config = dict(
    norm_eps=1e-05,
    positions='learned+rope',
    rope_fraction=1.0,
    qk_norm=True,
    init='normal',
    init_std_o=0.0,
    init_std_down=0.0,
    learning_rate=0.00095,
    beta2=0.95,
    max_grad_norm=0.5,
    schedule='wsd',
    decay_shape='linear',
    max_seq_len=2048,
    train_tokens=465600000,
)
MLP neurons of a small language model. Each row is named by its layer, matrix (gate and up: input weights; down: output weights) and neuron, and shows model dimensions 0-63. Each number is 50 + 10 x the weight over its row's rms, rounded and kept within 0 to 99. A neuron's up and down rows have the sign that makes its largest values positive.
Before each neuron's rows, "fires in" lists the words (lower case) most often at its 100 highest values on Wikipedia text that the model never trained on.

fires in: "and", "the", "its", "s", "or", "as"
L9.gate798:60 44 58 68 55 47 68 42 45 67 65 45 45 46 50 62 53 53 50 38 61 46 59 44 48 34 33 47 47 56 47 44 68 45 52 64 44 52 41 45 44 70 38 57 49 49 40 42 54 51 52 68 51 64 62 38 36 59 54 49 51 35 56 40
L9.up798:42 65 48 55 38 49 41 47 38 57 52 49 43 58 47 43 55 65 43 49 39 41 41 60 50 26 53 45 49 49 45 59 51 52 51 53 31 43 47 58 43 53 46 58 66 49 48 38 54 53 41 38 37 24 54 58 57 54 39 36 55 56 42 45
L9.down798:68 40 40 54 40 46 59 59 32 42 67 33 37 40 55 39 48 46 35 39 53 46 53 47 41 42 58 51 62 61 44 51 43 49 33 68 61 47 46 42 37 37 42 47 43 45 57 52 59 63 43 48 64 54 56 49 46 58 57 46 50 41 46 34

fires in: "s", "its", "and", "main"
L10.gate543:54 46 53 50 48 57 47 56 38 54 44 43 74 37 58 60 53 52 41 48 60 50 48 41 56 55 32 63 53 52 60 68 50 63 48 66 64 60 55 52 37 50 56 57 48 69 52 47 63 50 61 57 59 42 60 41 37 62 55 66 50 44 54 44
L10.up543:60 45 53 55 35 40 44 68 23 46 54 40 62 48 56 43 63 56 36 43 40 51 67 27 48 44 50 53 53 35 48 46 67 62 43 42 50 38 35 43 56 53 50 46 66 60 48 34 53 54 43 48 67 48 34 68 44 58 43 51 66 48 58 39
L10.down543:50 54 49 51 42 39 55 44 44 33 70 59 57 48 30 49 30 45 34 52 21 35 58 49 37 46 53 46 46 34 43 39 53 66 62 55 60 57 64 46 40 58 56 45 54 56 56 65 59 47 63 36 35 58 56 37 44 41 28 47 54 36 60 34

fires in: "a", "of", "as", "at"
L10.gate1235:68 65 47 49 46 47 62 46 45 49 27 47 44 52 66 52 51 66 51 49 57 50 45 69 56 52 50 66 48 45 59 53 45 42 43 48 59 44 63 54 58 67 32 54 49 38 68 65 55 39 37 52 49 45 78 38 51 50 54 71 40 43 69 56
L10.up1235:46 52 51 53 54 54 53 58 52 66 25 48 67 57 58 43 43 56 38 33 42 47 43 61 49 53 48 60 57 41 52 31 35 55 52 61 59 51 60 58 46 47 61 49 49 62 58 64 27 78 53 37 57 55 45 51 38 50 75 47 35 51 64 52
L10.down1235:59 57 36 35 53 43 58 47 42 34 61 58 38 53 27 60 53 43 52 58 59 46 51 52 54 46 33 60 42 34 55 34 44 37 37 36 62 36 69 51 62 48 40 61 63 41 55 62 47 40 56 38 57 48 33 33 49 46 41 39 56 47 51 35

fires in: "in", "won", "the", "win", "from"
L9.gate1012:60 47 59 55 49 45 68 48 39 68 37 40 43 50 36 60 59 53 42 58 49 62 46 45 48 46 44 48 47 62 59 39 39 47 76 52 42 56 43 56 46 48 57 84 22 24 46 51 50 59 65 24 44 53 48 44 45 56 54 54 51 42 63 60
L9.up1012:40 64 48 39 56 44 45 60 66 59 67 76 44 39 43 49 64 56 44 54 56 70 48 69 52 53 52 52 38 51 50 45 45 24 50 56 49 49 39 56 44 58 38 43 58 67 64 53 61 46 54 41 49 35 54 34 40 42 45 46 44 36 51 65
L9.down1012:60 61 58 43 65 36 53 41 60 47 38 60 58 32 58 51 68 57 55 61 56 38 58 36 42 53 59 42 53 48 52 38 40 46 53 47 69 51 46 54 47 41 38 61 58 30 58 52 47 49 45 53 64 43 44 52 37 65 57 39 47 52 47 61

fires in: "as", "a", "part", "3", "name", "was"
L10.gate1182:40 48 65 56 30 37 42 68 36 51 43 60 48 54 30 63 33 64 61 63 40 60 52 60 40 62 56 52 58 63 68 39 74 56 43 48 22 52 43 43 54 50 47 61 49 33 56 43 57 55 50 43 66 53 61 44 52 64 36 43 52 64 59 57
L10.up1182:45 59 44 47 52 56 62 54 57 45 53 50 37 47 53 45 45 43 55 40 31 47 46 53 60 59 54 58 56 51 54 55 33 57 19 47 54 48 76 46 50 52 39 67 50 42 57 58 68 65 56 39 47 67 43 48 33 66 42 74 49 51 77 60
L10.down1182:49 59 57 52 64 58 58 58 50 61 55 45 49 59 64 43 43 33 60 43 43 50 38 72 45 41 53 61 53 54 53 56 42 64 50 30 59 51 28 38 53 36 38 54 33 45 54 55 48 57 59 43 53 48 59 47 42 51 57 69 40 38 45 28

fires in: "was", "for", "won", "to", "awarded", "earned"
L10.gate867:42 42 53 54 59 47 45 41 44 57 44 48 48 59 66 76 27 48 43 51 34 66 51 53 46 69 51 62 54 63 43 51 55 59 51 52 56 66 49 65 57 41 29 46 60 57 47 38 36 51 60 34 55 43 67 31 40 45 53 57 57 36 25 58
L10.up867:53 35 40 48 64 59 69 48 50 47 56 51 55 38 63 45 58 59 46 55 55 66 68 61 52 56 18 68 49 50 53 51 61 65 69 64 50 61 50 53 63 40 47 66 62 62 62 45 49 55 62 50 44 52 53 38 46 38 30 60 38 55 43 43
L10.down867:38 50 52 54 44 42 42 50 56 42 40 61 41 39 60 42 33 41 62 48 72 67 51 53 21 45 65 46 63 46 63 51 46 49 48 57 44 66 43 45 69 42 21 50 55 37 44 38 24 51 45 56 38 41 63 56 57 35 57 48 37 61 40 30

fires in: "to", "not", "t", "cannot", "must"
L3.gate988:44 46 40 43 45 47 43 36 38 65 40 42 88 62 50 59 53 71 28 42 42 44 38 44 59 37 37 43 61 61 45 61 47 55 48 54 40 44 40 66 23 40 47 55 71 49 45 46 50 46 52 49 78 51 64 34 52 46 53 71 58 39 47 52
L3.up988:41 40 29 35 51 62 49 43 42 49 56 31 74 59 56 54 63 68 34 64 40 44 60 52 56 45 37 50 51 64 25 55 49 52 47 52 44 53 64 35 38 52 54 54 59 46 30 43 39 47 77 61 60 54 47 43 53 53 32 59 55 43 51 45
L3.down988:34 49 41 38 54 54 47 37 57 40 44 30 46 66 53 40 48 53 70 61 47 51 51 57 40 56 45 47 37 45 48 54 45 46 51 56 43 41 46 41 50 47 70 47 52 44 42 50 56 53 63 64 62 67 47 50 60 56 52 44 67 74 54 29

fires in: "in", "from", "on", "place"
L9.gate1207:53 51 40 53 42 50 47 48 44 61 38 38 35 31 64 58 54 68 57 51 34 56 60 52 40 59 51 56 55 61 46 37 47 45 52 45 49 50 30 39 52 54 61 62 55 61 51 50 57 63 54 33 73 43 67 41 49 35 58 58 48 42 62 68
L9.up1207:52 47 73 58 51 36 60 63 53 66 55 37 57 37 24 44 65 38 50 59 38 61 44 64 62 66 37 39 57 49 41 46 36 55 61 44 28 46 50 62 55 39 50 50 42 51 57 47 55 44 56 69 70 50 56 35 33 35 40 39 57 73 69 68
L9.down1207:42 60 41 54 69 40 45 57 50 32 58 55 58 43 42 38 62 57 52 50 34 31 58 41 43 62 43 55 56 28 37 64 64 58 47 56 77 38 27 33 47 45 45 58 59 43 58 51 38 47 53 54 47 58 55 46 51 56 60 51 57 60 44 42

fires in: "these", "there", "it"
L3.gate1234:55 54 57 57 31 57 68 67 37 54 43 45 63 55 78 52 52 32 43 39 61 44 60 46 65 51 25 42 30 50 51 56 52 60 48 49 49 45 38 51 39 53 50 50 61 48 63 61 40 45 55 44 73 55 42 52 55 53 37 54 65 56 52 59
L3.up1234:49 57 70 44 60 46 42 38 33 59 49 66 38 50 59 42 49 49 46 50 58 57 54 42 51 45 36 34 43 57 30 30 46 63 41 29 40 59 54 53 45 42 45 74 70 48 47 51 48 47 48 27 51 57 45 47 46 60 54 46 57 54 61 58
L3.down1234:46 45 72 36 42 46 59 60 34 48 47 54 55 55 56 39 40 45 50 47 38 49 47 46 48 65 44 35 30 38 36 58 51 62 37 41 38 46 30 49 48 52 49 67 41 50 57 61 45 44 44 38 44 56 36 47 54 53 55 48 57 56 42 57

fires in: "it", "that", "alfie", "which"
L12.gate414:47 43 46 48 39 42 48 42 27 65 39 54 56 48 50 39 56 70 46 59 44 53 61 51 63 55 46 50 58 52 57 54 76 49 58 81 32 58 34 56 48 48 45 65 67 69 42 45 55 50 63 46 46 47 56 55 54 59 54 60 57 67 76 52
L12.up414:66 45 53 65 52 48 39 64 49 58 45 70 46 57 51 48 70 46 50 58 53 49 45 42 71 51 31 48 59 41 65 50 68 34 64 57 49 50 53 38 36 57 57 56 40 50 31 45 42 61 64 71 41 56 60 64 61 43 38 48 57 50 63 53
L12.down414:53 68 51 69 44 48 37 62 59 48 38 31 49 70 51 66 50 43 51 58 58 47 27 60 53 55 55 46 47 45 49 40 60 70 35 45 65 45 45 52 49 66 68 61 59 44 41 47 59 45 39 51 45 80 67 48 63 35 52 60 50 59 57 31

fires in: "in", "on", "with", "and"
L9.gate651:56 36 72 59 44 64 56 56 39 48 48 52 43 45 46 43 46 46 21 50 56 56 51 48 55 57 48 40 51 45 60 51 53 53 31 61 67 60 63 49 46 60 47 49 42 40 58 53 46 31 71 61 58 50 54 51 44 57 54 45 67 61 58 31
L9.up651:44 41 39 48 42 72 52 53 60 61 61 46 38 68 43 49 32 61 45 60 42 67 73 51 60 59 43 77 58 48 52 52 45 69 43 58 53 64 50 58 45 41 51 40 58 32 45 54 68 56 54 54 65 42 55 41 50 47 44 53 41 53 54 60
L9.down651:37 68 45 49 44 53 59 60 58 50 54 64 62 43 40 53 72 58 41 42 49 40 35 59 46 56 38 62 58 41 47 54 52 37 38 23 49 50 39 56 39 49 57 53 33 49 47 43 42 41 48 32 35 46 40 52 48 43 37 49 53 42 45 45

fires in: "as", "a", "and", "later", "one"
L9.gate818:46 67 55 44 47 49 56 38 30 47 39 49 64 39 45 50 43 54 60 57 63 55 34 51 50 44 63 47 45 64 50 63 42 38 54 44 46 54 49 64 52 65 51 54 59 53 64 59 47 34 41 53 50 72 72 30 73 63 47 42 37 45 52 36
L9.up818:40 57 41 57 50 59 54 44 41 42 59 40 40 63 48 63 44 53 28 46 49 61 48 55 38 43 46 51 49 68 64 72 44 66 37 54 68 56 53 62 42 50 33 36 39 63 74 42 43 48 53 69 47 69 48 46 16 60 55 64 60 63 55 36
L9.down818:46 56 45 53 60 66 42 39 59 55 62 40 35 50 54 43 35 47 37 54 32 38 29 57 47 45 50 43 46 58 62 43 27 66 34 43 63 50 41 45 44 64 39 58 36 44 51 70 47 62 70 36 50 56 46 34 42 62 36 36 48 58 56 42

fires in: "to", "of", "i", "can"
L5.gate785:62 54 47 37 34 48 51 54 35 60 58 58 62 55 56 62 61 73 46 26 46 45 43 40 42 53 38 61 74 42 52 54 54 43 50 32 62 64 49 73 53 49 56 52 39 40 43 42 40 56 48 50 52 46 63 57 46 37 60 62 52 11 35 60
L5.up785:52 22 48 53 56 68 59 64 53 38 41 48 66 47 53 47 57 54 40 39 68 54 37 42 51 57 38 61 53 56 52 63 47 48 48 49 47 52 57 58 49 50 41 46 49 47 49 47 39 49 58 63 39 50 48 58 74 33 48 45 64 50 39 51
L5.down785:63 47 43 52 64 68 46 53 49 44 26 36 51 51 54 46 41 65 60 49 52 48 41 33 38 59 36 37 48 46 61 43 38 55 46 56 50 39 62 47 65 47 52 70 40 41 67 44 58 52 73 68 42 83 51 45 68 52 61 41 57 48 56 33

fires in: "to", "of", "at"
L3.gate286:28 44 49 57 48 58 54 40 39 47 58 44 50 48 43 48 62 45 52 40 26 56 50 53 40 51 55 52 64 35 48 60 58 39 62 56 47 47 36 70 40 48 47 45 50 50 39 44 47 41 58 48 62 49 56 53 51 50 36 59 47 47 34 53
L3.up286:41 38 46 42 43 54 31 40 65 56 56 65 43 65 56 51 53 49 38 36 55 50 44 39 53 58 37 53 60 58 44 53 52 60 43 52 51 65 50 34 61 62 44 48 55 63 64 60 35 44 56 56 57 43 63 55 55 41 54 65 59 63 45 50
L3.down286:29 41 50 48 55 46 47 43 33 56 52 36 39 67 73 44 33 49 61 38 51 47 31 49 33 54 46 59 60 55 35 44 40 48 61 54 40 52 51 67 57 51 46 54 68 51 47 45 39 44 53 70 35 60 59 50 57 43 52 52 47 45 38 32

fires in: "as", "of", "time", "where", "first"
L9.gate1000:72 44 39 65 49 47 67 46 51 45 50 57 61 36 49 44 43 53 49 27 45 52 72 27 39 48 48 44 74 55 45 49 60 55 37 43 48 44 44 78 39 38 39 45 43 43 43 49 56 52 69 34 47 57 49 50 49 57 55 43 41 53 51 56
L9.up1000:49 63 44 61 51 44 46 52 59 43 50 51 34 48 58 44 45 48 32 47 54 49 35 55 39 59 64 57 40 45 51 59 52 50 56 56 58 36 60 63 65 44 61 67 56 53 54 46 52 53 65 67 53 48 63 32 70 47 65 38 55 47 48 58
L9.down1000:36 57 44 49 49 53 49 48 43 55 56 54 41 57 48 51 45 44 55 41 40 44 38 43 42 49 63 52 41 66 54 36 43 48 57 49 47 47 48 57 51 77 46 47 39 41 28 66 36 55 65 64 49 46 63 28 54 44 57 69 46 62 50 48

fires in: "as", "on", "when", "against"
L3.gate670:65 49 56 65 31 42 50 58 36 51 53 49 45 36 61 60 64 53 26 36 34 65 42 57 34 50 42 34 60 58 49 41 48 40 32 36 50 49 69 44 53 28 39 39 40 52 42 22 51 60 50 61 39 44 49 70 38 56 62 66 49 40 39 60
L3.up670:57 44 53 57 40 42 61 61 35 35 44 55 44 56 56 60 57 49 34 51 28 49 46 62 46 44 61 35 60 59 60 46 42 54 43 56 60 41 59 28 55 37 47 40 35 44 54 44 70 46 63 48 32 52 33 55 36 63 54 64 48 42 50 52
L3.down670:45 46 53 38 46 50 60 57 27 36 43 44 49 60 45 39 61 35 61 59 39 42 58 46 50 54 59 67 48 58 46 43 45 54 46 61 65 39 58 63 43 59 40 60 38 55 38 66 49 50 47 54 47 54 50 48 65 48 59 53 60 66 45 37

fires in: "of", "on", "de"
L3.gate1331:58 40 40 55 54 38 36 56 40 50 33 70 50 44 36 37 48 64 52 33 31 52 47 59 64 63 37 45 37 76 57 57 44 57 49 47 47 42 38 69 38 48 53 53 51 44 47 56 38 56 42 49 49 50 40 57 50 49 41 43 44 57 73 57
L3.up1331:38 58 39 51 62 55 52 63 64 38 51 49 56 60 48 51 53 63 35 43 44 53 44 57 46 42 44 55 62 40 31 58 59 51 53 36 38 54 47 30 56 49 53 53 51 46 37 39 49 56 57 49 36 48 48 61 47 51 44 61 48 34 47 35
L3.down1331:53 53 26 38 62 52 36 71 38 43 48 52 57 53 38 48 46 52 45 47 28 69 45 55 58 44 43 46 53 45 48 41 49 59 54 53 52 49 51 62 52 51 34 61 49 64 51 45 30 35 64 45 36 52 54 55 52 28 31 57 36 35 44 33

fires in: "won", "writing", "playing", "win", "winning", "wins"
L3.gate1316:49 53 44 59 52 48 51 48 41 60 40 41 42 51 66 62 49 66 55 64 63 38 53 31 49 36 50 43 68 56 48 32 52 51 49 44 52 53 50 46 64 42 54 62 60 50 56 41 45 61 65 32 41 19 51 46 55 56 53 48 39 47 32 52
L3.up1316:44 44 57 36 56 40 44 44 46 65 44 60 48 46 32 54 62 42 50 61 56 60 47 46 45 54 70 54 33 62 50 41 50 59 47 49 57 52 35 62 56 57 41 58 30 51 62 56 50 48 70 52 50 41 51 65 45 60 51 66 64 49 48 55
L3.down1316:48 55 40 59 51 49 58 40 67 60 48 54 32 39 47 47 31 50 61 60 63 52 36 45 34 47 69 56 37 59 55 42 50 65 46 34 62 64 41 61 43 55 50 69 40 39 57 63 55 43 58 39 54 41 50 59 47 44 38 61 34 55 55 38

fires in: "in", "on", "of", "began", "having"
L9.gate427:48 46 35 72 45 52 41 24 31 51 46 44 54 44 34 45 48 52 47 46 50 70 43 53 44 51 29 44 47 61 57 47 47 51 36 40 48 46 49 69 49 37 61 58 39 45 63 49 54 45 51 39 40 45 71 29 42 37 45 50 47 55 53 64
L9.up427:48 50 49 42 59 59 43 46 41 52 43 51 40 46 53 32 60 44 61 47 59 54 47 35 55 79 41 46 55 36 51 45 43 55 46 51 49 65 46 67 59 53 51 48 59 57 50 47 52 47 54 48 46 55 57 49 31 50 56 42 39 58 54 69
L9.down427:58 55 37 53 49 64 56 48 27 54 51 46 45 50 39 56 65 60 55 54 63 55 37 65 65 33 36 44 45 54 58 41 64 33 47 37 42 66 41 52 57 67 46 43 57 57 51 54 58 51 40 76 27 42 49 47 37 56 61 51 71 56 59 48

fires in: "of", "the", "from"
L10.gate703:48 53 50 65 34 39 46 41 52 74 53 40 43 55 36 54 42 51 42 52 53 51 47 59 51 61 53 42 51 70 61 62 56 29 59 43 43 46 58 46 42 34 55 44 43 44 52 40 38 51 50 57 45 54 67 63 62 61 51 45 52 61 56 65
L10.up703:53 51 34 66 25 36 53 52 62 47 53 54 49 48 55 55 54 58 34 41 72 53 50 44 67 40 41 44 58 54 49 52 45 53 48 50 49 55 59 54 36 63 56 51 64 48 38 46 41 58 49 34 65 59 45 34 51 47 59 48 42 47 62 65
L10.down703:55 47 60 52 35 43 57 50 60 70 54 50 53 35 52 64 62 50 59 68 66 47 51 34 52 58 49 57 52 51 58 28 42 72 37 49 52 34 46 47 63 39 59 53 39 62 48 60 45 42 33 60 62 48 52 64 47 64 45 45 45 56 53 48

fires in: "on", "with", "of", "over", "around", "between"
L10.gate995:45 44 51 70 49 52 78 63 54 59 55 43 46 52 37 48 37 46 30 34 57 32 49 43 49 57 40 59 51 55 49 61 59 54 51 43 71 52 55 48 55 45 41 48 51 50 43 27 47 35 43 54 52 61 67 45 57 45 44 78 42 50 57 62
L10.up995:46 32 58 48 70 52 51 39 48 51 42 54 32 45 74 62 35 52 51 48 40 60 50 35 56 78 35 39 55 52 40 55 39 46 59 55 53 49 46 63 68 39 35 39 58 40 48 38 39 58 63 32 58 42 48 59 70 45 61 26 56 35 49 61
L10.down995:66 52 64 50 35 56 55 36 65 45 60 70 60 49 31 55 43 66 54 50 49 41 53 60 63 58 46 36 53 57 45 57 64 35 37 49 41 39 52 54 37 53 61 47 50 45 60 53 52 59 53 40 43 42 41 46 56 47 66 60 59 64 44 45

fires in: "and", "of", "as", "under", "head"
L10.gate1040:55 43 39 57 37 42 61 28 27 65 55 55 39 35 65 56 51 52 32 44 60 70 37 61 63 56 47 57 49 61 55 59 55 50 35 54 55 46 39 63 56 56 44 57 52 58 84 53 50 49 56 53 43 58 62 37 51 61 56 42 57 64 56 41
L10.up1040:50 48 55 58 52 49 44 49 39 49 52 35 52 56 56 68 50 49 45 54 66 60 63 66 62 37 38 67 51 55 39 42 39 51 58 59 30 36 62 58 48 54 47 54 56 54 47 56 28 36 50 41 44 41 65 40 57 60 51 50 47 40 51 54
L10.down1040:42 44 55 54 65 58 63 47 42 50 37 50 44 48 53 56 47 52 56 54 53 51 42 42 54 51 38 55 69 75 44 40 45 46 58 57 46 63 45 45 50 67 45 57 47 42 48 62 45 38 61 49 50 59 58 56 55 56 61 64 30 45 78 28

fires in: "living", "playing", "writing", "holding", "standing", "opening"
L3.gate1308:53 47 48 62 42 72 54 47 48 38 48 35 59 37 55 53 50 51 54 46 58 54 32 59 49 43 56 57 60 58 57 47 49 49 54 56 49 69 51 51 52 38 73 65 47 58 46 54 55 41 64 42 45 42 53 37 63 57 50 46 42 59 69 59
L3.up1308:49 32 50 41 50 37 51 51 60 43 55 63 41 54 46 43 60 38 52 51 53 26 46 33 57 54 56 54 62 61 47 54 46 66 57 61 59 42 52 59 51 38 41 55 59 41 54 46 64 44 67 44 38 38 54 50 57 46 55 52 59 45 58 52
L3.down1308:63 50 51 58 47 73 38 45 38 43 58 39 47 37 52 47 38 54 51 47 65 48 51 57 47 36 51 61 55 49 53 44 62 48 41 53 47 63 43 41 39 43 66 65 45 50 50 61 51 54 70 41 45 62 47 43 51 60 48 57 36 49 50 52

fires in: "to", "in", "also", "of", "on"
L10.gate798:45 70 35 52 47 63 54 39 56 36 37 42 42 47 35 50 51 46 62 50 34 35 57 31 38 63 54 44 33 69 48 23 28 52 51 45 36 40 43 63 48 26 55 56 60 41 51 69 50 28 41 64 60 36 43 36 44 56 51 43 53 39 60 67
L10.up798:46 46 35 50 41 37 43 59 52 50 38 45 48 54 38 36 43 52 56 49 60 51 58 60 64 58 51 62 59 34 61 57 53 52 62 51 41 60 43 60 44 42 63 66 60 51 28 51 60 53 63 55 92 49 34 50 45 37 56 56 53 43 37 70
L10.down798:47 38 53 55 66 59 47 71 56 36 51 61 46 33 56 53 55 53 51 63 40 35 38 44 49 57 61 35 50 39 30 28 43 36 34 50 50 44 56 52 55 53 50 32 54 56 63 53 35 47 65 52 62 59 64 47 35 72 50 41 69 65 63 35

fires in: "the", "to", "2014", "of", "19"
L10.gate1309:51 73 36 79 35 53 49 48 38 59 46 51 37 62 78 60 32 49 47 50 44 60 44 45 55 47 57 54 52 57 60 44 38 57 50 48 35 51 66 40 52 51 52 58 58 34 48 73 47 52 63 54 45 61 63 50 45 53 41 42 53 51 62 48
L10.up1309:45 44 43 61 58 43 44 42 37 58 58 42 52 60 41 36 49 45 56 68 47 44 49 44 62 51 59 57 49 57 47 47 58 49 48 52 45 49 46 40 34 59 49 48 62 60 55 74 52 51 54 60 68 44 53 46 31 49 44 70 41 74 71 43
L10.down1309:40 41 49 48 52 60 26 50 64 51 58 47 51 47 60 47 52 54 36 51 47 25 54 46 34 36 40 56 41 39 51 53 52 41 37 45 43 54 54 46 50 53 39 45 56 47 55 43 52 60 47 51 44 48 37 54 41 64 60 43 53 45 58 45

fires in: "this", "s", "that"
L9.gate877:51 47 34 56 36 46 49 56 39 51 53 44 47 59 51 38 54 67 36 60 39 69 39 57 68 33 30 55 42 46 60 55 49 48 44 63 53 40 46 60 50 32 49 52 52 67 59 41 67 56 63 45 48 50 56 65 53 57 51 70 41 45 54 46
L9.up877:37 49 50 41 48 49 44 41 45 53 54 41 25 62 40 58 57 41 52 47 60 39 57 26 70 44 51 40 53 40 68 56 37 49 38 44 65 48 45 50 51 57 61 61 30 59 48 46 51 49 38 40 50 50 43 51 47 50 49 61 56 59 56 58
L9.down877:46 58 53 52 63 32 51 42 45 38 55 56 63 52 61 52 44 61 50 42 57 59 56 42 58 48 44 44 49 27 57 45 57 53 53 45 54 48 45 53 54 34 66 74 50 41 66 55 42 37 51 45 43 54 47 49 43 51 43 57 41 54 50 40

fires in: "there", "these", "then", "soils", "here", "resulting"
L3.gate591:37 35 58 39 44 59 37 57 58 45 65 47 66 36 55 42 43 62 19 52 59 64 56 50 46 54 38 41 43 50 48 45 53 57 34 46 33 39 50 67 59 54 50 53 47 53 53 45 39 53 51 41 48 47 58 39 51 61 41 38 49 67 70 51
L3.up591:32 48 62 39 53 55 43 52 41 45 63 38 54 47 62 42 40 45 32 31 66 51 46 43 46 62 37 49 35 61 39 54 52 68 55 50 39 39 39 66 39 45 43 54 37 41 54 43 59 48 59 41 45 56 53 54 53 59 67 55 63 56 61 60
L3.down591:45 49 61 45 45 69 56 60 40 42 52 47 58 52 56 30 32 46 47 55 39 57 62 49 55 51 42 32 37 44 42 38 52 55 38 53 33 46 49 49 47 50 59 48 45 27 54 58 42 50 51 39 53 51 54 39 56 39 47 40 49 61 48 38

fires in: "two", "there", "these", "this", "old", "where"
L5.gate545:58 52 42 48 41 52 58 56 52 50 70 46 43 44 45 54 46 35 34 26 59 46 37 39 42 59 52 60 39 51 47 66 51 48 37 52 39 29 54 60 62 52 54 47 57 55 31 52 41 41 57 46 56 53 42 43 56 49 53 54 58 69 64 45
L5.up545:67 59 53 43 47 48 37 64 38 28 57 60 78 59 53 33 63 61 45 36 63 25 41 35 39 47 56 35 40 44 48 60 65 46 42 46 37 47 42 54 47 51 43 59 36 72 49 33 51 42 68 48 60 76 43 67 46 51 41 46 40 59 57 51
L5.down545:26 56 75 63 60 52 62 60 55 48 42 54 40 37 64 38 26 44 59 56 45 64 52 50 57 57 54 42 41 56 62 40 47 47 60 42 50 58 45 55 44 46 46 68 52 36 75 64 45 44 27 56 44 54 37 39 53 53 66 48 39 54 59 42

fires in: "there", "celtic", "event", "them", "side"
L3.gate1088:45 66 54 52 58 51 27 50 63 32 38 45 35 54 61 32 42 33 59 25 41 56 60 47 62 45 64 57 31 50 52 43 64 60 43 57 37 46 56 55 52 44 48 57 43 31 54 51 65 29 56 41 51 45 53 61 57 46 59 51 57 47 49 59
L3.up1088:46 41 32 49 60 48 44 55 47 66 60 64 68 63 26 49 39 50 35 67 51 46 53 56 57 51 47 50 53 58 45 37 33 47 56 37 33 61 49 58 47 43 50 65 51 70 43 69 76 55 44 43 59 53 52 53 54 55 63 48 49 73 40 60
L3.down1088:54 41 61 32 37 49 57 64 39 52 63 47 42 52 44 39 39 55 51 58 30 52 45 49 61 56 56 44 49 48 53 37 42 70 54 58 29 55 44 62 46 49 30 57 56 58 43 41 48 56 46 45 41 39 55 43 38 50 59 46 48 55 52 39

fires in: "in", "at", "to", "on"
L9.gate552:36 60 35 53 45 59 53 48 59 58 56 42 52 50 73 76 45 57 39 61 35 70 41 61 34 50 60 54 50 41 42 24 46 45 44 33 47 54 42 42 49 33 38 57 46 33 49 45 28 55 48 50 47 35 59 57 60 60 60 56 40 49 59 61
L9.up552:53 51 68 42 46 61 51 52 44 51 39 48 62 57 42 47 61 56 64 63 44 47 50 55 50 69 49 70 53 60 41 44 39 49 48 35 50 53 50 57 30 61 46 38 51 35 52 51 58 46 49 43 64 45 47 45 37 65 41 48 79 55 44 64
L9.down552:64 53 56 47 57 45 42 41 47 45 40 59 56 42 69 66 56 59 54 53 35 44 58 56 45 52 42 45 56 27 48 53 50 50 33 47 43 46 50 47 46 39 35 44 52 46 51 61 29 46 40 50 34 57 57 50 55 63 58 29 56 56 46 51

fires in: "to", "on", "against", "of", "between", "about"
L10.gate1048:64 31 21 64 45 47 54 48 45 46 47 50 51 51 54 48 52 50 46 40 51 58 57 74 47 59 44 56 48 58 47 42 58 38 47 44 41 33 50 47 64 31 44 47 65 56 59 41 62 45 66 49 50 57 64 34 56 45 43 68 38 65 52 47
L10.up1048:45 56 69 49 53 53 36 50 37 50 39 54 64 56 50 45 52 65 56 42 43 38 56 41 43 47 36 72 81 52 59 58 50 48 68 30 38 30 49 55 56 46 41 41 44 39 51 45 64 39 51 58 46 46 63 42 46 44 44 64 21 54 46 57
L10.down1048:58 52 49 52 45 46 53 52 25 50 47 47 63 50 48 38 60 62 61 41 44 40 64 65 38 28 60 43 38 48 45 59 66 45 36 47 52 42 39 53 51 52 43 61 48 66 58 41 40 40 41 52 40 67 57 52 59 44 40 59 49 43 30 30

fires in: "united", "celtic", "finished", "end", "side"
L3.gate893:57 59 58 47 60 60 34 34 36 43 41 63 42 41 58 34 61 51 59 47 41 65 60 51 53 40 45 56 43 55 51 45 37 55 44 26 59 44 51 73 60 57 56 42 57 30 43 51 63 70 46 41 46 58 66 65 57 46 70 71 47 60 47 42
L3.up893:56 57 33 64 53 62 17 47 29 49 48 55 57 50 56 43 62 36 35 38 54 66 56 52 43 51 53 59 58 66 42 23 47 56 31 39 56 53 53 41 44 45 44 71 55 36 55 69 61 60 43 44 50 44 53 52 42 60 64 55 65 57 44 45
L3.down893:41 55 57 72 34 57 30 50 53 58 68 60 49 51 60 47 50 41 31 60 62 46 67 59 30 51 50 52 56 27 32 37 56 45 56 43 27 59 30 45 45 50 50 42 53 37 46 50 42 67 41 53 56 39 63 47 51 41 51 51 46 50 56 64